Part of a small language model's weights: 26 layers, 8921 steps.
MLP neurons of a small language model. Each row is named by its layer, matrix (up: input weights) and neuron, and shows model dimensions 240-431. Each number is 128 + 32 x the weight over its row's rms, rounded and kept within 0 to 255. Numbers have three digits each.
After each neuron's rows, "fires after" lists the tokens most often just before its 100 highest values on Wikipedia text that the model never trained on; "fires on" lists the tokens most often at its 100 highest values on Wikipedia text that the model never trained on.

L13.up938:108130121193143155151150130088127104137145090101163117145144133143121140141111165141145131144127143156123125097136147131127077146151145161161153152073101163084198106191144126152108152190143175144169117111087102030117091165106107094113177100169118146109098141105130127100074174107120111168062101099101118185150176113125111184057146101119125084120089174125154137200121162138080085144123133082128088111124116114129166115185095169126101136120161093091168072109157145144074117107108150117117088220124134107129184123145125139207131103117072102147137149108149128186097198155158143100
fires after: "f", " f", "d", "th", " ", "ef"
fires on: "us", "ir", "round", "re", "for", "lu"

L13.up578:121155148146159100089151146109124175107140153120128141183112177158210100146117194116133151155112084173131119122137153146093104098112083139096114099155118143147171087115137101107109154114121116138121082100105060102083048161138132130146131138124134149136139102192130184158126196181128181155155085185131049125067198132113118128171150124152064136083148098097052158144123167109128120099143144142148135045104202174078181130148158125067136150140151185101185099171154136145100140142086090089118080130114113092059124156122121130151106126147116134136105168136121137158116136102125119162
fires after: "\n", "==", "B"
fires on: "D", "B", "H", "N", "ad", "Y"

L13.up1638:129108116128065179108081119112078117092112066121145140151159224188097100095108175116134139147174155181162183107079112085135095094166127101130119116138157137066042197158144093120140082139143145145130148091151091103162155107102172186128121079128148093156159100096089068141082138133095112100133083134104120135127148121180140150098111065143157154096114139158088132075099169131091101091136157167143141086143183113085105138132142132129075076121116108119127093139076119197144136142134137128124138163155140145102113127068209139131162107183107127085186196145087166120148135086062126154
fires after: "\n", " (", "-", " re", " ", "re"
fires on: "20", "g", "\n", " ("

L8.up376:160109167134092106118165115174143129111088160110119210142124143121130066160086080164070119132142162176139121154214157112160102120123121136123078128201100081093142137079157123117116152133120095155134141125139129119143146175136196138116128184045181106192134149094187183115081163172101135111135099113165171118058124114051082159080121115133136119144194124159127101094143106109150115107101159096111087127140100108104151103171107123158143081103108164122123141134169140100150118089094171126068152127126153141041174163135147132187130123190127188105140118079135101169074151141117122104
fires after: "ur", "en", "ar", "ab", "cho", "par"
fires on: "s", "se", "e", "t", "th", "all"

L8.up1679:176048141174122155168105207065144159121112144105120185111168150189078118134129094076160138087095197121163130157145105094143155137141127124168095128115077154132131131183125127162174120098175176119112140092087171159113083110075142181153158134083188115113180119108061129107136104143097159172104083132157129120155193124174146144131115155120135164133081124077137136146103135164145157107083117125133134151130114122087169122066165133164121157056088128154152123150095168135160117163089144124150133137134151121092129045108159121170109176157148131141067104101117087181129061154131111083
fires after: "\n", "ed", "m", "s", "-"
fires on: "-", " by", "\n", ".", " at"

L8.up1065:125099084134109210127169120110090079101116170139124152129082139110196128110151181125102169153109086192166194123124135074134124141181082107167092111072115084101207163125067105133105146067144143154127146076112073139155176146146132205170123146177137119142202113179156134146204117110107142155121051122133141135109164119119097128141113153137111121142167110178118142137108109131103100134112151089135099131148094136129136077195163204121157096137130159144052169158119098158139071158120233183101186096113075101065180097176188087133138096135144113114127140150115139108157114140128141063
fires after: "cu", "bu", "mu", "re", "pp", "gu"
fires on: "st", "tion", "ment", "t", "ed", "it"

L8.up559:136086073149106065159156155160159130120134114147098170218150115068157133088082158118100128146201199158119107101148110078139175105130150161242163117161124118139143124078131146154114108196111090153113140084170158146165079087087149114130101101170095094116125160168099129108098143188157135125150133153148112149136152057185130168143150048149193169171105134073154174146096119201123133156109123096101115108102104135123146165120111137164093144150124108129111147086128118170142146173142109119200152139175182125133177170114104143137124110117095136131208071133089130149117165100109070180
fires after: "ra", "s", " an", "al", " Go", "o"
fires on: "il", "y", "al", "ual", "re", "ing"

L8.up511:186137123128116096138127138146115097101125088099163147184124114134162122122173073145085070160132142141119136093185128091175177133092143139124133168085101114125196143117196104137133106160120101112153112143136143158123093154109213165240145111133155114130143201106129135097118135198088121119117185135131067084117144103141094154146096058131136094146168214183145130200144094101086190108097127112124095146164144086134125161121134156105145127143129138100165116139102183110122157106092120190092099141139115086107129148183149138196105159110087113143128162086144183207153127109145080087
fires after: "s", "ci", " dis", " Sa"
fires on: "s", "ion", "mu"

L8.up333:131099155118078133145169131130123133109180163138094115123151155093157125158145158065170118048109142172153173084133123085071106134149109145133120051094129103065115132132169103168116109132124175124143161114110133131139140202145091167150151121087128119090144175099175131134087143163141183113091110184141164141065160176155163070142024200120150096122153137169170151131136152106135177111109133105087122123074168108099133201117089133114107128089098138091047148118176097138136074204114174113151158128158089135190229077106130110078141115200121135144158077113092083135103144126120130113
fires after: "O", "li", "hi", "ar", "t"
fires on: "L", "ra", "a", "ina", "li", "an"

L13.up455:126127119175125161124124119126099143112104110150117159150163172108098118119143113050089112103098126194115126103132121105137133126178068123126141093162100137166129160078156151177198149114133101142132086146156129113156094065105122202159123120101131137167129119119119125095121178129157113134133161118145156083115157126139110160160129102158151078150148122085207181135128213125105136118121179109058083139145194082075177126105130160170085121101104143179134083093093056084189156102079132166107167085103128187122133119099139161131063107120163097137138075112109112140117116103148185137
fires after: " ", "\n", "en", "ne", " P", " p"
fires on: "-", "en", "am", "ub", "ig", "light"

L8.up1076:098132086139130159152166056171176122165165102101079163148122121158160155137130094034105141163167187158106081161159119120111133130160064167127126129125113077092144138159169132175085086128112068093133133141063100139134104143144148126128094090103157081131120069150098156093108142098145124154121102100105159110135129150159171123108084175057199134120128133171133113137120184172160061139154187158126112093119147131117122104125147201096093153084130124110109155114097100113179186102104116125133137163143152117099198138111100225104129128154099151090096101117079090177093159125127141120
fires after: " O", "or", "O", "al", "l", " Al"
fires on: "l", "hi", "ri", "il", "r", " "

L8.up186:146182120124101105167160118086109116146083087131145111162149128098177139112095097131146152174119148069185144156136175132122097171166139129116096095126143039094152159156127083138146103105124117137161062070166131123122131143132139108137049128128099197176166096166120111110103105128127107149078100151151121124096136109116095127129182138152181128109076157130130145118069170108159136141145174107106066104181148136093114106100145153138145064114148131165122140165118176163130159099159130102096115170184147030130173132105145104122123112148169117154106155089128129128137096103131170126
fires after: "er", "ri", "ur", "re", "l", "ric"
fires on: "t", "v", "st", "ction", "ate"

L8.up968:146122128068147149166075107123091154147121150085166188122152140157121138118149124094072164162117130091116142118203061087223084160149112142124212177104088148075222114145196112116113159152090107109140122119161186104136132141159120153195065089154144111145153093101124125092130096128126173154097118173145152141118117088184118109101129093159163130135136073135159121093091139126080143174189133146128129172092186139067136106188108138168132150139150123129150129073072114116151167124141080161119158142136072106114163101137125144089146121152141065096105147125080157143180151107100134080
fires after: ",", "s", "ly"
fires on: " and", " including", ","

L13.up1729:106046087130136131104125115096115180112129124135141170110155099047157138085140136161102122155152107135153100176091156155183092140165117098163066124211100140069137120124132109187130066110170122147130056152196106059150107113133107171148136158105076125180127112135070214155138127171111080102078156157160124085162107156120096132114116131152158116124147083159131151136181133115159156113153081106074111104152087091044094100122087094129079116154085138139183125137107113091161173146080137117142135136162157109151175157105140114120156103164136189112165125173092103161094104140184090136
fires after: " ", " G", "re", "ar"
fires on: "e", "th"

L8.up994:125126116084115166130116107129140107124145126155138156111154136125105111179153139161075080118124162129137142148138171096150153170124104172119102138109090058108151110116139108126068081055120079105155134155191135154140128134100158105154133126065069119119101154105137140087111169125128128184132117128162106088083224146133076107088102103105157111048142165126164105188102105218131191113194148131119120147126172085075104075103117104149156083130163128129098103123084103117143134100121115108195147169141154054110130089136105141224151142130161200116171129155107094174177105103161132109
fires after: "il", "ar", "s", "al", "ev"
fires on: "n", "or", "way", " time", "ure", "ro"

L13.up686:150120138122112178104161106111107163083155109137108131170121042108125139146135105089138160122136147142107115102099134137133129124086087159124157148156137131188095154153156059183028137125148111103139135061139209103108143143107180084103124159147088115103137168124167160046124140227153165138118066122130159093149129136100106177151068122127167112137129100097141169125103094139150120134106126112141156149109147122069070110079138142144123094109130103104167107106109124072181158126089134145194170096045125106147109158070090174143142112158112125149139148081149109127096096082166121115
fires after: ".", " was", " /", "39", "20", "16"
fires on: ".", " in", " "

L8.up495:114125101154157105149149109175055131100122084103143166125111107154182068153126098100145141187157131165165134101132162125092086074147117151143094149170119104107115074095162132208126136182147136116141139136084158134135141157104142139070138084111151130155160140199120091142094146159115145104094120124156116110120122121107133113160074129138159122170154123102166105109155161085138104133225127147082077115208110137112083130078151130162116115091093111074131191156163166119107120125101157115060135128109164059155103101078118126149151209159098093137125138131150148103138108140125146102
fires after: "\n", "or", "ri", "D", "p", "P"
fires on: "ro", "|", "ur", "va"

L8.up636:154164167168184121094208138145100149172125133101134129113160139125133127106103180089152100214164159122193161148145107132194179113171173116140104103098112088083136114120127105095166138120109123126105117110184135114114071174157127180148139073121120113110122103178140138113161103178136150128068145164119161093110129144183082142169148152130163175161104106130135156153177148096152134146116121106127120147133160130155129115216109158095121105123111150111074112115130056103105178133143125132136114165116152100128165156089139172128080157115086101140091100095095147153112138152122118121
fires after: "ur", " E", "al", "et"
fires on: "y", "w", "le", "ur", "n"

L8.up1722:186064110130116168098107103102179101110149108095141205147164116083104176098143127121137176081118107124149135118102088066143132144133116113132156149122122131154134090188140138170110138138059125162219141074138183089131047155074120127112108096078133141155057111181151141103120068129130121164089149148117149137125112141142102094133158081119108139137104158124111087087120093153134136081077116164060106121140145141084109196160152109100148091042177122156154097168131152113076150119081139156136177106212186088097133138142118103126120157178129152240160099120160141137158165115155064121
fires after: "\n", "-", "n", "s", "k"
fires on: "-", ":", " 19", "k", "s", "ed"

L13.up607:047097116121167144100159158097124127123131132134115114173162076142134162121124255150133114130116121183153129091132169166194140168131091138065101054116096151149136163121134083171170132136127175109156121151160170110156081130147135109130114164133113085175130147077139114106161143058125137103108140136143153100116080056169143085117119150177207095148138092143101091172086171110120173097136135133051103111098125155137138142124118108134134141114115153095128159154128158123185150108112169081124077156136139138124162170114167076129115090139107139131149188132149098143167212160182100173
fires after: "\n", " "
fires on: "\n", "-", "."

L8.up1572:175101070093097127134137172156110124167101093159139151127217099090170140106146107125168122110202203104146112072144119122104133096131118106121116154141141104135134107086163104131129139130133133129140131122113126098146136110122120161075092083098128149115128106080133164120134075146140156177151157137140111141161127097169101109098164063128181181101136089156105151129168176127132141157151134109148059152128092152120116114148123147078112111081104111132144061111177129160114212158140182184118145127188085135121101109140119139145127127099105067149090098127132142084103187056164108141
fires after: "s", " an", " in", " a", "ad", "ra"
fires on: "d", "id", "en", "an", "te", "al"

L8.up942:094161140134174162170158170108135120117103110137165173155068138147187118023125104135060171146158129081142180175152089109148104111177118139112101112139070180177147104180145121134120106150172097127120121147063149127130048145102196129094124182110074048163153101136111096096129069203091141103158125115183146110182129121102086158134178088129114160118087093108118112190139148179091147116206091127120112126171118076124142132161152118165158113111125143157118173130162121123167143122137171143070176110123148150118140137098135215126149141203131153181128110160104165142144123106165112136
fires after: " as", " re", "p", " comp", " sub", "P"
fires on: "s", "ro", "l", "et"

L8.up778:132092162109119163145146123123129190146137085075140114106135104121150161117164189082138112147153091153119142184155078093140120089112096110192111104141128135127040110174124073162149151142154132099159204116164140074127106124116128102111159101104147156091129147136137144117150167070137116127096124137143131162140134119197130128109098071151093058156128153188122108127130134099137104059126127152109134179087168144090145181176154116032177135082099129177070100130127145113135124169085092135144168109093095121171149105170103099140120173078034065114054133050073153128138161117150071096
fires after: " A", " Te", "te", "A", " E", " I"
fires on: "le", "ch", "st", "i", "20", " "

L13.up935:128127156145170140144178063096121137155130063110131110144079160096147121164154159106126144131111101221147128173068162102145109064100135131087109138090147116066079178163133129092217103100130148153120194133153139106131102133127160097095183174130103106121203092104138170101131038167145190137156141134167116142137209128138099117149147158174060061124118093168189162175152152134100159106152218132142111140155107124120066098143177050172123161055140139125095143128151130115176135105076185083080114148206118134128127119122148193157085088138165105099143111070085138118111178117119099064
fires after: " Ma", "ce", "p", "ff", "d"
fires on: "on", "ed", "ur", "er", "ist", "d"

L8.up302:113073076098114123123157113136179118144134133116120085176121141130132161116120128144146107141123173107142132135129088137147134158078095125106095132173151106094186107138147115145125106057071133154209118137138179083152141130107146084158128111124138134107111129111073076145120124112149083126073165192068109091158130110114137124106136077134195132113099162129098106162158106090107198083145136076095139131108134125141104160115052141158107085096157065111143114148142117151125138070111145125116198157188140116094100144119216148183095217139101115127145136112133144107126137153092121057
fires after: "s", "es", "n"
fires on: " in", " to", "'", " for", ":", "le"

L8.up1669:132096145119124107155106136090183171057090138104112154124243102110111128133159143135131143143111179050145101160117112145107123149130117114128091092123121119115106134145117141196125113113099156126171156121105101101113091079146073174125134094134101167134102076139145111105115145156121188109121098212101071161142104101108100065167114153132123114136120082087132185123112144148138116123129158115099157093158158132067098129090126152129090120078132149133183138111122145138133148135106123098146214195171141131138061132096104132128098132112137104163055093107181113172121180127106189176
fires after: "er", "n", " the"
fires on: "v", "m", ":", "ak", " in", " M"

L8.up1089:094162151148156197130170172159146093133136134170118123146060115150127110103138099121056155135155166175164093104119138135149121095109113146118156134139061073136149182086095150160098127135127170129145120185134138141128073115100220139036150159094170093195111136160120119140119111158151158102138087089097104138079145109147148073166083114079130131085178179101118142179159100204121147132133183098085051083117168117105141204135121173107109112137066116203050109123162087153140134192165158147103114092178082138129193076115085142151135170095147097135157124090112096087132162045140146142
fires after: ".", " U", " Du", " Col", "lu", "pp"
fires on: "S", "ring", "K", "ing", "er"

L8.up96:150086173124132150200156131114135154121067132069099174093101073116149195149143154107122091161149185119168114164151090156117104122138144091084093140155104170145112110143170117104072109133126124160140124069131145139128107102134082110166081115117233114131086135111098137100183147139181101128134105118164107151122163091158145121104090109143141110145115129172213083130132177142112108150104111120155152110101164096126179129192178097122120123147180178135165097160134105155120143099141136130084147178136137104129154069061136222160168102115124092157119101075121112148148135133191168098
fires after: " |", " ", " the", " to", "ing", "d"
fires on: " ", " |", "s", "ward", "u"

L8.up156:126111110084127145173165162111159082126126096088180157086161111152194150107165104160114180133115122210166159112121131116142117151132175106140138130182041128163146186174148120150089139133111148102085108080118145120158082130082185167122109166196170092133153124084106099110130109174122109095099094100133075124174166092188161106098055113174107112062129127147156109113130146135127118168118201118099138131137147112134128131126160137170099143145127116120138136141113141106071122108145155147125125175142165126122122098087158114112109158098113147125150170154162108153123131102130139080
fires after: "\n", "-", " ", "s"
fires on: "-", "\n", ":", " Po"

L8.up1598:115108123144123191144161118144133090086128172132088137217174149108140110185149135155111151191163136167159104116134169140128107128115128166083142136067154159114209071136080157105092120148107147130097083136131063089122117143129163160129105121106065116101114112177203153102103159148146107129054108119084075130120127103188055154095102147142116167134137124182147137167124133138132152147138143103108149125095076098130125135155123112158154138107098134119154123134183200100171165099074139121123102152094092141110159116150145202154150096126079113194156087120095112115090116135141126137
fires after: " co", " Col", " C", "st", "C"
fires on: "l", "li", "le", "or", "ol", "lic"

L8.up1054:195114057124132138114123102110085123102108107096103112193110107124136155130119142135101136180185082123075111078110122110183174172192130112191073101201099061210175150160107072144143093109109184110077119148131072118142139088116128126140077117107128146120159112102120148090097073143127123165108223135133117087139171121184122165153159101091165101084117126123113162177178161078180142151215124115128117141119124135146140161160150116101109091157154213092099109119174119142109187124131175108175125093194144152190143081188116153091119082158090137091150116146096170149109123067101148126
fires after: "re", " be", "ro", " Ro", " Lo", "gre"
fires on: "o", "e", "am", "y", "hi", "i"

L8.up272:138157131103126157170154157115133131119064112138138146131081098185142101109188152120151147111130198121149109114145155101145126125123163188133105122145132125123157130049039039138112101142148102134165155099079128118167118062127134148117009153142130147101141189128083180071121082144105149156111118119173121130132099121120107136132095121102115157201150141137091124101147060130115092149109086160156154149199168114170107137140151204128178124149087147112183160152173102130109143158123109157108115143108116078126121061076131189130151109139119150090180138082108180126177124147091103063
fires after: " P", " V", "S", "s", " W", "t"
fires on: "ot", "t", "s", "l", " |", "d"

L13.up1567:138110114082159103132139144114127151123145174172155124148146081126175047128092202099142096183094150126104101128142094100088121117190109126130123092139120117104147124150135108172135119178135123120150140142095116134104065142183118122139110148131140078140101136168131141136099088116096144103067157123123130116094164050129096148152096118175142181128132153145149120174130134171065111109176148152088146118106112167050145127099150148136124127119105173064162106137118147150083141174074112113113178148137116152099146124152069140105138184131108019081179140112127126166153208145182151143
fires after: " N", "\n", "C", "==", "N"
fires on: "H", "P", "A", "co", "S", "=="

L13.up65:142093102089150174118139066084058094104114073063103198111129096095130124090164092124160142116125124101129173108140129131092165109138126103173193129113091105098132129082172067122136120172162071162110130153152129079145073121129134073158067133124138120146233135091120110090111125131131064119038114114179157107140164097124126129096106075149163157161135078099145120179114140164141077073092125058155115094087134088130104107150073121146141033074167131068112133079162111174126157133113083102096165149164119128158101137098116201174156140107146112130079119111105124153130123067146150108
fires after: " "
fires on: " |", "es", " ", "s", " in"

L8.up1483:133166050078159090171141107085100134138071088152169121091141093113146132073147141054121184205143130154144105117124149128141095102144162217190100127137122125146127133129131126098121147154155150065172103130119116154158119106145122103093142125143112069165162065142143120041155100122121177096134087145158096149156158161160134111139173094137158167140080168181066192104158166149176155103142185134122159148131162058148142145138135121130123126160123080107113152131079215167101123116104142174100120121158161122128109094089128154119136090138102158103194138123087161109123187127103156104
fires after: "\n", "re", " on", " con", " as", " ("
fires on: "20", "c", " the", "19", " 19"

L13.up1757:146165145148132082143156131127111139160053101097155135161167123202116086121156109139106114141123118104112207096133136158156078128119149098135103079111041148093129163168099091122119094133135144125154108183087157128136126115059162139172054037064180122116118121114090177124131154161077074057111177176140130190188154106096178091139161149107087132159118080152133131153107171109130108102135093072173147069112177093117125136128122103179109088168070173126108161117119158142149123172178121075156149129199120138129115124185179162124174129098144158121111127191120115135061140110111112100
fires after: " ", "o", " c", " me", " so"
fires on: "ult", "ab", "im", "b", "ba", " p"

L8.up1081:123174071104255149136149096110113103139143132140140093150125070144182140122142144135086169156131140117157158102064167116184181126110106137129130156164086139130084098130074162156148113141142173091148181086135138151147138105148152079106141126067100129214179144223151087113107086130125171132153087122155095150144135215193092011127098185142119100086122153139061125144168159160106129119152206182110123137098137113086126093105104200174163104111094098118130097066197059095112114140081145153077185164145117204106121139085075156118154141103162110128098091099135142098111171060101081143
fires after: ".", " Su", " Ma", "p", "ru", "pp"
fires on: "S", "la", "d", "mmer", "er", " |"

L8.up1537:158157103073117184107127183115093140074106191143052173135085162137149113104135092120116140129124148103105196124120154186115162084098144114105070135153083108134165067147116095095089161092077159155157116051120138108142132112109118103127124147140174128133215205189122125142171107134194163155179104117160098086157144128152076148124140098101100091099099124128158136142142117177122114168104163078125083147116113173114086177187112185107173124074155105175115123143110114082125167204116166099102074175164129127100076121145119165110115109123145038157063048118083131136139104170098140076
fires after: "p", "b", "il", "cu", "ch", "gg"
fires on: "it", "ment", "ed", "el", "s", "ing"

L8.up158:119123164081092135159115164086075160084119118147136136169120147164122097139158125139103124112154130099187164135097103126108111072127077128157093108203117136173069099146128145150148149165163169140158099134139151025109128136097137153163136151106127064107162124183053119062189150154101153087090076154149120164098131066135134126126103157113131153158131118094119090088135176120113143111148156162118069152208165136076145112099173106148132126130122159074097088177140157158114093168119086078079098118110100103161108089196151187111192107099132114182155135111085102105091148157192133134
fires after: " cl", "C", "L", "G", " st"
fires on: "as", "ic", "e", "an", "a", "re"

L13.up148:103098075139134158194150134140123059180124104143133115126085157217141109130175112103108188215094138118137126141073154132104116122068124109137134126158148145068149097074191129157102117128112145171099149173094176108077090135126164107169085233115105155147129167130084117092161061169128126194115031186229094131103120090132165122102118099158111135122047117100169127176094169174160125093093190161174134153127133106070128121138177153159115117023123098190146147142162138066154116134134062153133143137173155112167129082137126126173109145095184134128128184175093149170082128102078123123
fires after: " |", " ", " 0", "|"
fires on: " |", " ", ";", " 1"

L8.up115:119162123126143162071144120108160132096188140160140141159156167110206095176156139053129163121118112141126162132085089110145099109167123164093119107157099112069121094158103098163124128152141165090187158132128125106131120142111137107096066170099047090210112156073065159119149142066118132129131147103120128109128101102169135130143052115140121127146174143162175172084195118123142111075164149082106119182185143121056110125123094084095108133080140120179077064165160100184142093194149128073116192110104160150091148106117118093122085188101092160090068126125120122149122156107139126123
fires after: " U", ".", " Ca", " II", "U"
fires on: "S", "T", "e", "pe", "I", "K"

L8.up25:174039097140136119120124168173131186170149159073140158147125151142109120114131162147113123166093149113127129097147088077187120077152074091171120128142092120143156151141156126128146158106088107198178151097122152128185157083142167088117031088078118133142108117091080150142121103118130160125136078135124109140172143095132117086053092120132185119168105152130180114117097118156163192062118164136128124159065194169149052134125142118156140143074162099138117124109087110139114174140111116161123174112205118094151115135062124165112147129112109098156096189064143143123134153145148106090
fires after: " ", " a", "s", " of", " played"
fires on: "te", " f", " ", " se"

L8.up1656:118123145110162148137140118099123156175148126097072090104132110113087152085184134080089114109118124125168109121118111081111137095130142171164139121138143174083158081090085130130093084157137118091128098171130173126112131150162137147085139114173126025210116124098102120109089066123129169117141108125126051117132109134146140128068135097122145139163125158135196143213130145153160129145137150106079138162102174112158164152101150115124118118098138117154081098156205092144180145165128130117103164124111195127122129109120121155118145104122089119171149099072125119169141076112129098138
fires after: " U", "S", " Co", "s", "U", "c"
fires on: "T", "ar", "A", "our", "S", "cent"

L13.up1001:144170100105148095133084169115110116124123074157127123152140136134127147118078170128132068103141080136137174143169143123126158138100101130110103127099129081143208094145116093146108156106134116093146164078151136015152144181141115172162106144168101153131115142099127178116105131132105227140123110156135073127126105176115107063118066193095132137146183109195165155173152120152105164144193117143079134124198212107130083169145214128087118118167150079122105112112095156115138112173104152214157150119206109113147118130136138121145190095125090130120079193149141088126139048112168085162
fires after: "z", "an", "k", "lan", "na", "n"
fires on: "z", "is", "en", "c", "ta", "e"

L8.up862:150077101123172114143097119142097137148080097118154111162092091169113093105109173121155122123145119187113187184126121118140129059206133062118185124160121132082098152152164107229164136166140155143157152050090150133153136089127166171161096097106080148186162103113047130098092115152163141155124113127126121122150119094065102115058122118122135080113141089134155071119141144161187116121152089117174130098167101122105110100137126084163123097142094108077146174107097135154110128113042117120123166176157106108136099159156118162153174128235095121119106148081101132128121125170136092203
fires after: " ", " W", " L", " G", "a", " F"
fires on: " |", "mm", "===", "e", "%", "am"

L13.up1340:118176112092151143202107124117127143134159109144140138155152146182149117112154105118063141106127127151097145103162148120119116100126081140193163107099111137119108111126127088106081153100170139165145098122140132136139157136095197113099142153094113101207120136151131150179128193150140130091102054127146141139123118090134109182128105113094116114131153123141119151106089120123086109069162087200074087135195148134153103123168168142120075113138164139112162119094139105115170205127154123080135156124165080150138131136099128193088136136126118091177168098112123104135089131120117069178
fires after: " C", " mo", " co", "C", " Co", "la"
fires on: "s", "lan", "ant", "at", "t", " Roman"

L8.up478:080071099113162124082175117064124140081114139138132159147152144156146133109143173117109118051139169100193172108093141120144166129228106124159088099169099147093137155145139114154139055073142125145148129161069110133148096155114161097083171143134129128169128117104130173107101060124139037112146139112162096127101130142183115065156066125037124058087174134098175191165103165132101189150119113145116105153125148132071082084146162104127135156102141064096066162141168140103134179129120153043088182136152095098163141183119134146075116045139127144086152142069115136066093113039117146106
fires after: " P", "p", " Republic", " comp", "s", "d"
fires on: "an", "ist", "y", "ry", "em", "ress"

L8.up1016:128095107140140138155151164124139163106103120093119144209134120105105132117140177137118111186060119141136156061172109164089133098082153111098135097097115125115169131158107077121098122106136120143159130173139091132144085139089149126130095110082148083158116196101128146128188137110111095106140117082121134119137151043143117139123158162151076138101161100053110117157139139108122143145144191148076193122145123110090104172094176170129103068100138141140125094119136141174182111098134130155110120150105108109112110114122157205144159141151136101210072093101132144210101148109228108155
fires after: "\n", " Di", "c"
fires on: "\n", "-", "re", "'"

L8.up1236:142119099092158141183191093092087102128110141148095083174145086091128127117118112131127061151102164107157176195169089103118124169139135126093149092085112180097166122201141151127096135104111123155134099122108145108105122142092129079098102081079114131102155122103109120115165135109130135127108074092131101116132150145153121108093093111107129157069121135101156116121162116103111110165099103090176092172082113087139136141110132190119146157117092123099104108089133121185138119213172123108139122106165171102095147075077098180137136174123126135161143155064104133146173120149150134074
fires after: " |", "ed", " ", "d", "%", "ing"
fires on: " ", " |", "al", "%", " or", "±"

L8.up1703:109142079103139105123122114149137139174066074096137149092104124130080127100108176068124093148151118140176176162117115083148110153104090082131114103102119142138181130131163118150164116048113152137195104129163152082204146079105129158102044124135198090088155073108060123082130109117108090113136109148127090103117147165127109095175095106115191182113127167093150063142141092125120122124161113113139119145135130171123126102182112107155117120141171063169113111114104124118179133165133133110135250132142165132158154113089159107137170150175155063097154136177150099136166188121070120124
fires after: ",", "s", " ", " is"
fires on: " ", " T", "t", " which", " some", ","